{"head_dim": 128, "d_mlp": 1024, "activation": "gelu", "norm_eps": 1e-06, "positions": "rope", "rope_fraction": 0.25, "bias": "all", "init": "normal", "lr": 0.0142, "weight_decay": 0.017, "lr_head": 0.00561, "warmup_steps": 200, "schedule": "wsd", "batch_tokens": 131072, "doc_mask": true}
MLP neurons of a small language model. Each row is named by its layer, matrix (up: input weights; down: output weights) and neuron, and shows model dimensions 128-223. Each number is 50 + 12 x the weight over its row's rms, rounded and kept within 0 to 99.
After each neuron's rows, "fires on" lists the tokens most often at its 100 highest values on Wikipedia text that the model never trained on.

L3.up165:67 56 44 52 53 70 48 37 63 61 49 66 48 50 48 51 65 52 71 41 50 53 56 70 74 40 34 53 50 59 51 39 55 45 74 19 27 53 54 67 64 50 44 50 86 31 51 58 57 58 74 68 43 41 49 57 53 44 44 47 34 62 35 61 66 56 59 48 46 27 56 47 58 56 39 57 42 59 43 49 72 46 47 38 44 56 28 68 52 36 56 34 48 58 54 76
L3.down165:49 35 66 57 53 41 21 44 49 51 60 47 53 52 48 53 47 65 54 65 64 40 62 25 59 64 51 31 21 65 61 44 58 30 57 54 49 56 66 59 40 58 63 56 76 43 45 72 59 57 52 40 72 39 58 62 68 66 62 51 40 35 50 34 60 52 26 46 55 44 64 33 39 58 56 45 43 34 52 56 56 53 38 38 45 56 47 54 81 46 32 70 42 38 38 48
fires on: "′", ":", "',", "age", "ch"

L3.up914:45 53 40 60 37 56 52 59 36 77 35 50 50 50 41 44 38 49 37 23 44 56 67 58 50 57 37 37 45 44 39 33 50 61 43 36 66 34 85 61 58 44 48 54 30 49 43 31 35 35 47 45 65 46 59 57 53 48 43 50 50 62 45 38 39 41 51 57 59 46 46 28 54 64 40 33 41 53 65 44 54 51 36 60 75 28 64 65 53 55 48 58 30 49 45 53
L3.down914:55 56 63 58 38 48 55 54 43 67 38 31 30 19 53 50 65 43 42 45 32 67 39 41 55 53 45 44 20 53 41 42 64 26 46 40 46 32 57 35 57 60 34 59 57 57 59 56 55 57 59 66 60 52 61 40 49 64 29 45 57 26 51 57 43 48 48 52 31 48 39 62 33 52 54 60 42 62 52 45 43 41 97 48 27 40 41 38 60 52 44 36 55 46 68 74
fires on: "1", "=", "2", " one", " president", " Saint"

L3.up813:50 54 76 52 68 62 47 48 56 42 44 69 58 53 38 62 30 59 48 36 58 45 57 46 44 30 45 44 55 47 33 39 76 42 50 57 39 65 44 66 50 77 53 59 49 72 66 31 59 44 53 65 57 59 35 48 48 60 34 68 69 30 62 66 33 56 41 48 53 49 38 28 56 19 50 62 77 43 50 43 54 52 39 36 44 24 38 65 41 57 69 39 44 50 42 62
L3.down813:42 53 59 54 64 70 54 36 51 45 47 57 68 43 55 43 37 44 30 64 60 41 78 38 42 40 34 44 43 57 58 46 54 29 32 40 61 57 39 47 67 56 59 53 52 39 62 41 90 34 60 69 42 62 46 43 46 44 42 47 49 22 44 62 62 76 48 41 59 35 37 47 46 56 51 44 40 36 54 39 52 32 56 42 24 33 55 43 43 38 54 57 63 52 60 45
fires on: " an", " An", "An", "V"

L3.up877:66 30 41 40 32 42 39 50 58 34 56 58 58 44 57 49 51 44 64 57 52 40 31 47 64 40 30 31 42 80 27 56 42 36 49 45 40 41 37 55 37 34 55 49 55 50 42 49 39 61 57 55 58 56 62 48 42 49 24 79 60 69 43 52 61 29 47 46 65 51 61 72 52 57 58 46 42 47 44 38 35 59 56 68 58 44 34 61 44 46 49 45 49 49 49 44
L3.down877:20 57 50 50 60 53 45 42 55 63 51 58 64 57 45 26 59 62 45 38 38 38 37 74 44 34 61 49 50 45 68 61 63 49 51 47 41 63 63 55 47 42 42 75 48 48 47 54 54 44 58 64 48 63 57 70 40 68 56 62 63 58 58 46 56 39 48 42 61 32 33 44 38 72 67 55 41 62 53 57 46 57 54 48 37 64 65 67 29 48 69 39 53 34 61 36
fires on: ":\n", " r", "he", "qu", " pre", " first"

L3.up977:71 52 39 62 46 54 63 47 49 37 63 34 50 41 51 62 51 42 44 25 46 43 47 47 32 39 40 43 70 46 57 86 65 46 46 26 59 39 46 46 56 46 62 24 53 47 67 36 64 35 51 41 92 34 55 52 38 56 40 48 61 66 68 66 36 39 70 53 56 48 36 53 54 43 56 48 51 57 55 20 49 41 59 59 47 38 68 37 31 37 43 58 52 48 49 63
L3.down977:44 69 38 43 82 37 40 54 38 47 41 52 60 46 76 36 64 44 49 59 52 38 66 45 63 56 55 41 44 35 67 28 53 53 53 61 53 48 74 79 46 57 51 45 63 62 59 43 28 55 41 66 48 46 43 41 43 37 41 41 61 31 45 54 61 46 41 33 47 59 65 76 40 56 43 38 44 37 45 59 53 62 33 37 49 64 55 62 49 70 53 56 50 61 60 46
fires on: "th", "ert", "rd", "nd", " I", " Third"

L3.up573:55 43 45 31 41 52 61 45 39 55 49 53 45 36 46 54 34 62 77 38 56 49 29 64 38 55 68 48 43 48 59 37 40 61 60 52 54 38 87 61 41 38 36 31 54 32 46 45 42 35 57 66 43 71 50 39 65 50 63 25 48 48 64 36 47 43 40 44 47 64 42 51 45 32 45 40 64 32 61 44 57 64 45 38 52 52 53 63 60 53 63 52 28 55 52 68
L3.down573:54 35 49 18 42 62 40 49 59 46 41 64 35 57 28 44 54 35 37 39 60 53 54 56 73 32 46 47 51 46 24 58 52 42 62 58 46 50 39 60 31 70 60 55 68 56 21 55 79 41 24 39 26 41 63 56 66 54 75 27 41 52 48 46 29 57 48 52 50 44 41 47 53 35 43 36 47 46 55 45 36 10 33 64 50 47 47 44 57 33 59 26 46 44 48 45
fires on: " is", " of", " born", " was", " GA"

L3.up939:48 55 76 66 47 50 35 53 69 46 75 57 62 77 78 55 69 60 35 41 46 35 44 65 36 41 59 34 58 63 57 61 41 51 55 58 48 42 39 47 39 42 57 49 34 47 57 36 63 31 58 56 45 71 45 43 49 54 49 39 51 48 39 70 43 49 51 50 25 47 49 46 36 38 38 43 48 58 56 46 45 63 48 70 17 54 46 27 61 37 45 48 65 43 63 30
L3.down939:32 53 57 41 52 34 69 38 47 43 54 45 52 40 49 43 45 45 46 52 27 60 49 44 25 35 59 40 66 44 47 51 48 75 55 54 49 64 64 30 78 67 19 33 24 49 60 63 44 61 50 72 70 35 46 41 47 43 58 42 59 49 56 40 36 48 50 40 52 66 29 41 42 34 67 41 59 54 27 23 73 49 57 45 50 35 58 68 55 63 50 48 64 71 49 38
fires on: " |\n", "\n", "ó", "ö", " /", "f"

L3.up824:87 50 67 57 31 34 46 50 54 43 51 35 38 49 57 70 48 46 51 49 56 56 36 45 58 43 61 47 37 38 22 75 43 46 54 58 64 48 60 70 59 53 56 33 44 45 40 46 44 31 61 62 58 65 72 30 53 44 48 61 62 45 47 51 56 46 34 51 46 65 46 62 67 21 51 50 70 67 61 56 33 40 32 50 56 45 47 24 38 39 58 55 73 20 48 58
L3.down824:34 32 52 68 73 33 39 62 67 46 53 41 48 66 71 63 66 42 21 65 51 37 40 40 74 44 63 55 58 48 50 54 62 50 54 57 41 32 58 61 55 44 44 59 49 40 46 69 53 70 54 42 40 61 70 40 73 43 45 28 54 43 43 43 73 33 28 57 48 62 46 80 66 65 63 68 55 36 44 45 62 20 35 54 84 52 46 49 37 47 42 50 40 44 60 68
fires on: " was", " County", " b", " United", " town", " Town"

L3.up470:66 48 39 49 38 41 59 80 42 44 48 58 34 35 41 56 54 45 37 44 48 67 48 45 40 48 45 42 59 48 42 53 69 48 57 51 24 69 27 23 50 29 56 47 40 50 57 57 71 56 45 38 48 31 50 56 62 52 38 59 58 51 59 73 55 41 53 35 36 47 57 52 67 34 38 40 46 39 59 47 59 41 45 48 63 45 43 61 62 48 72 48 45 44 47 78
L3.down470:32 46 72 53 64 66 49 39 52 42 40 40 60 65 58 57 75 57 67 52 41 28 63 45 69 37 50 62 60 66 39 58 53 41 53 42 68 29 50 58 34 46 59 56 55 52 39 45 43 37 43 48 65 72 36 35 68 43 43 34 51 55 41 53 47 37 53 47 45 51 34 45 32 71 56 74 48 62 33 33 33 31 67 48 19 60 64 38 39 52 34 33 49 56 44 36
fires on: " same", " known", " early", " such", "n"

L3.up143:58 40 30 30 42 30 66 51 21 59 71 23 55 43 38 40 32 79 59 51 58 50 47 38 60 47 45 50 68 49 47 44 68 61 61 48 29 57 59 66 40 43 66 45 37 57 56 45 58 58 50 51 56 45 41 64 39 44 57 48 69 42 44 69 48 56 54 54 60 53 48 63 45 25 42 44 44 46 51 50 39 40 54 56 47 16 36 62 54 34 70 37 43 48 44 54
L3.down143:46 51 78 45 66 65 67 52 62 51 56 43 31 39 50 54 47 27 51 59 43 44 55 44 52 46 53 56 48 48 39 71 43 57 37 33 54 41 44 50 35 62 39 48 56 42 46 56 32 44 44 64 45 54 47 37 58 52 43 52 37 46 40 56 53 48 44 41 33 47 44 63 46 47 50 58 34 48 62 51 50 32 55 48 43 54 42 60 63 58 45 67 30 50 47 52
fires on: "′", " of", " to", " is", " than"

L3.up364:31 27 57 29 49 33 61 39 59 53 31 63 32 31 55 57 59 40 49 57 51 21 35 44 30 41 33 48 70 62 51 63 45 30 43 56 57 39 44 53 49 38 44 53 63 47 55 59 57 38 52 58 63 51 53 62 62 40 64 37 39 52 64 63 39 53 23 37 56 67 55 57 43 55 55 61 48 51 56 27 35 47 58 64 58 48 42 49 68 44 64 54 35 41 56 39
L3.down364:56 66 39 36 47 44 34 62 66 40 41 52 50 47 47 40 45 63 42 56 30 61 47 52 57 67 44 59 40 41 47 50 46 70 62 53 41 50 74 52 56 68 33 39 52 62 50 42 70 55 45 67 63 42 40 53 65 61 51 53 40 40 52 66 43 53 52 50 51 56 40 42 64 46 43 68 37 38 45 32 58 62 37 50 44 56 68 54 43 38 47 52 67 73 43 68
fires on: "–", " career", " Apps", " in"

L3.up831:71 48 48 58 58 61 66 59 34 42 49 56 60 57 30 62 70 60 58 28 52 61 38 42 65 55 47 58 49 57 69 22 60 61 55 39 51 27 51 72 38 23 55 53 49 17 27 19 44 48 58 44 42 48 42 64 61 31 43 43 37 41 73 39 46 46 26 44 32 57 54 65 35 64 49 36 26 44 40 57 55 42 65 59 63 43 49 49 59 64 70 37 38 43 48 39
L3.down831:40 58 46 46 60 56 86 48 68 46 39 61 40 55 58 41 37 52 33 57 29 43 34 32 57 61 40 57 48 39 59 43 47 65 52 36 56 51 45 64 50 58 50 66 47 54 59 54 60 48 24 56 28 40 64 50 32 49 72 76 56 49 39 59 39 68 56 52 61 50 62 50 58 30 66 41 18 55 60 40 48 52 34 57 17 44 41 64 54 62 61 53 47 48 52 47
fires on: " November", " season", "20", " April", "uc", " game"